config = dict(
    n_layer=24,
    d_model=320,
    n_head=5,
    n_kv_head=5,
    head_dim=64,
    d_mlp=2560,
    vocab_size=19692,
    activation='relu',
    norm='layernorm',
    norm_place='pre',
    norm_eps=1e-05,
    positions='rope',
    rope_base=10000.0,
    rope_fraction=1.0,
    qk_norm=False,
    attn_scale=0.125,
    bias='all',
    tie_embeddings=True,
    parallel_block=False,
    init='orth',
    init_std_qkv=0.0173,
    init_std_o=0.0025,
    init_std_up=0.0173,
    init_std_down=0.0025,
    optimizer='adam_atan2',
    lr=0.00121,
    beta1=0.95,
    beta2=0.99,
    weight_decay=0.61,
    lr_head=0.00873,
    grad_clip=2.0,
    warmup_steps=280,
    schedule='wsd',
    decay_fraction=0.593,
    decay_shape='linear',
    final_lr_fraction=0.1,
    batch_tokens=131072,
    seq_len=512,
    doc_mask=True,
    train_tokens=587000000,
    steps=4479,
    dataset='wikipedia_en',
)
MLP neurons of a small language model. Each row is named by its layer, matrix (up: input weights) and neuron, and shows model dimensions 112-239. Each number is 200 + 40 x the weight over its row's rms, rounded and kept within 0 to 999.
Before each neuron's rows, "fires on" lists the tokens most often at its 100 highest values on Wikipedia text that the model never trained on.

fires on: "–", " Cup", " League", "am", " | League"
L19.up973,172,182,207,178,284,221,238,229,239,252,165,157,184,248,197,133,212,263,172,178,237,156,241,159,183,216,188,185,194,217,183,193,243,247,248,198,277,181,143,187,233,151,193,205,234,267,241,216,269,173,154,180,209,158,143,214,199,187,221,145,136,223,229,196,175,202,239,178,192,120,156,160,197,266,191,186,152,167,151,107,212,187,191,183,224,218,222,179,151,211,181,224,279,205,249,144,162,277,286,167,237,217,132,163,230,204,160,97,319,209,211,219,199,250,134,198,271,170,233,202,216,296,136,142,265,131,275,92

fires on: "W", " O", "O", " W", " o"
L19.up698,212,195,197,150,243,186,188,229,148,145,203,241,174,184,156,151,204,234,243,196,222,232,288,147,174,258,210,167,170,223,222,190,177,146,157,208,236,286,186,219,217,261,194,158,191,238,223,170,148,190,175,215,319,219,207,203,195,211,178,214,242,175,254,201,122,217,151,185,209,174,156,228,234,231,204,252,238,127,142,227,231,202,142,215,235,233,196,237,148,201,228,155,276,195,220,212,253,154,244,228,191,225,136,216,172,212,136,199,208,152,250,226,229,174,197,206,162,140,248,178,230,234,207,221,184,185,199,220

fires on: "/", " over", "<", " half", " mid", " In"
L19.up658,182,208,200,178,163,198,222,112,154,175,192,206,197,197,202,179,149,213,207,194,267,223,309,141,147,176,167,89,193,153,272,250,176,216,135,243,192,221,230,209,243,149,157,192,232,236,149,188,183,244,231,225,149,245,130,175,206,161,210,198,202,163,247,246,261,139,134,156,205,192,137,197,258,273,179,275,210,191,155,195,278,220,185,247,173,223,243,171,234,232,184,255,218,229,237,155,237,165,209,199,230,189,167,246,249,210,176,267,186,156,215,270,175,159,220,152,222,182,204,180,211,178,134,218,296,153,127,203

fires on: "it", "ul", "at", " nit", "ig", "ic"
L19.up2021,162,164,200,183,179,192,120,199,198,213,211,212,151,247,220,204,183,301,156,231,212,193,211,254,155,217,178,153,260,170,173,263,141,204,170,211,209,223,150,190,193,248,98,198,271,203,199,194,177,166,195,181,277,231,268,209,276,191,300,186,203,213,143,177,200,191,172,195,162,199,196,212,167,165,204,266,151,197,162,180,256,227,186,256,229,292,174,210,219,152,242,194,218,142,254,223,242,246,226,230,208,283,170,238,164,285,216,179,205,211,170,176,164,142,138,306,273,219,229,175,254,233,207,165,255,264,183,224

fires on: " \"T", "T", "| T", ", T", " of T"
L19.up2337,207,195,244,225,306,201,190,211,199,196,181,238,198,237,137,307,175,277,213,286,179,240,231,218,267,174,261,196,212,171,214,232,163,101,153,262,212,258,180,234,200,232,240,144,174,246,199,266,191,179,196,287,243,226,225,166,211,179,226,221,158,181,204,215,193,194,162,186,225,249,105,240,140,245,196,198,255,148,168,208,243,205,216,241,231,162,229,181,192,188,254,244,230,279,230,202,153,247,218,189,196,93,175,170,180,241,207,183,159,186,175,205,219,255,162,240,208,145,253,232,178,245,97,148,179,129,219,169

fires on: "ul", "al", "it", "il", "as", "uc"
L19.up1162,122,216,124,225,220,166,201,185,233,170,193,266,209,237,148,194,206,251,221,238,222,266,192,227,169,221,211,137,186,143,287,197,210,222,156,214,230,239,217,198,168,240,229,192,200,247,190,151,157,222,161,162,281,201,199,224,199,191,200,149,108,160,194,201,191,204,178,178,193,266,193,112,170,284,216,209,237,179,189,180,163,226,175,265,204,222,154,229,165,142,212,233,199,220,191,237,218,219,204,195,293,252,168,261,254,216,236,125,249,193,123,273,189,197,254,189,208,196,141,203,216,168,195,169,177,182,212,207

fires on: "2", "F", " (B", " B", " vice", ", F"
L19.up887,274,207,171,131,198,189,157,137,208,226,246,247,159,183,160,322,183,200,103,199,213,110,206,230,248,266,188,268,205,222,243,240,198,177,167,221,243,251,250,174,180,254,130,210,218,246,194,136,245,244,131,223,192,221,250,201,204,167,245,195,168,142,192,211,232,201,220,152,227,184,180,237,174,227,292,214,243,138,198,156,252,292,216,210,206,191,202,188,158,139,166,189,236,213,291,157,216,217,187,205,140,143,218,149,177,226,180,189,174,177,179,192,258,151,207,281,206,131,211,119,234,222,217,169,171,157,226,194

fires on: " sl", " bl", " fl", " Sl", " dig", " sn"
L19.up671,245,181,172,211,187,149,239,148,211,192,162,201,205,228,184,224,227,179,247,251,180,166,197,201,195,248,174,141,183,220,229,209,266,197,173,217,207,238,196,248,213,215,203,150,253,227,139,227,217,194,175,216,157,205,238,206,244,189,190,208,200,163,167,149,213,126,113,184,193,258,189,168,228,215,179,194,210,138,155,141,211,211,227,196,254,262,215,171,180,186,194,185,217,230,238,174,159,154,188,291,272,221,206,244,227,283,225,211,307,179,267,246,205,172,245,163,228,225,226,153,316,191,193,173,189,143,189,217

fires on: "el", "l", "ol", "ool", "-l", "al"
L19.up441,180,251,235,183,228,220,99,157,242,228,169,230,154,220,110,168,127,268,228,238,215,211,185,250,241,201,133,210,181,144,185,225,213,192,225,186,261,190,197,144,177,177,123,160,203,219,137,209,211,242,231,150,235,173,173,190,218,184,263,192,154,265,266,257,235,195,152,239,199,286,166,142,172,207,168,176,153,211,161,202,225,155,185,241,327,218,169,226,187,150,232,163,233,203,249,229,169,175,188,239,222,177,207,147,222,240,166,188,187,189,216,201,197,213,220,166,153,193,243,182,194,182,156,201,199,168,189,202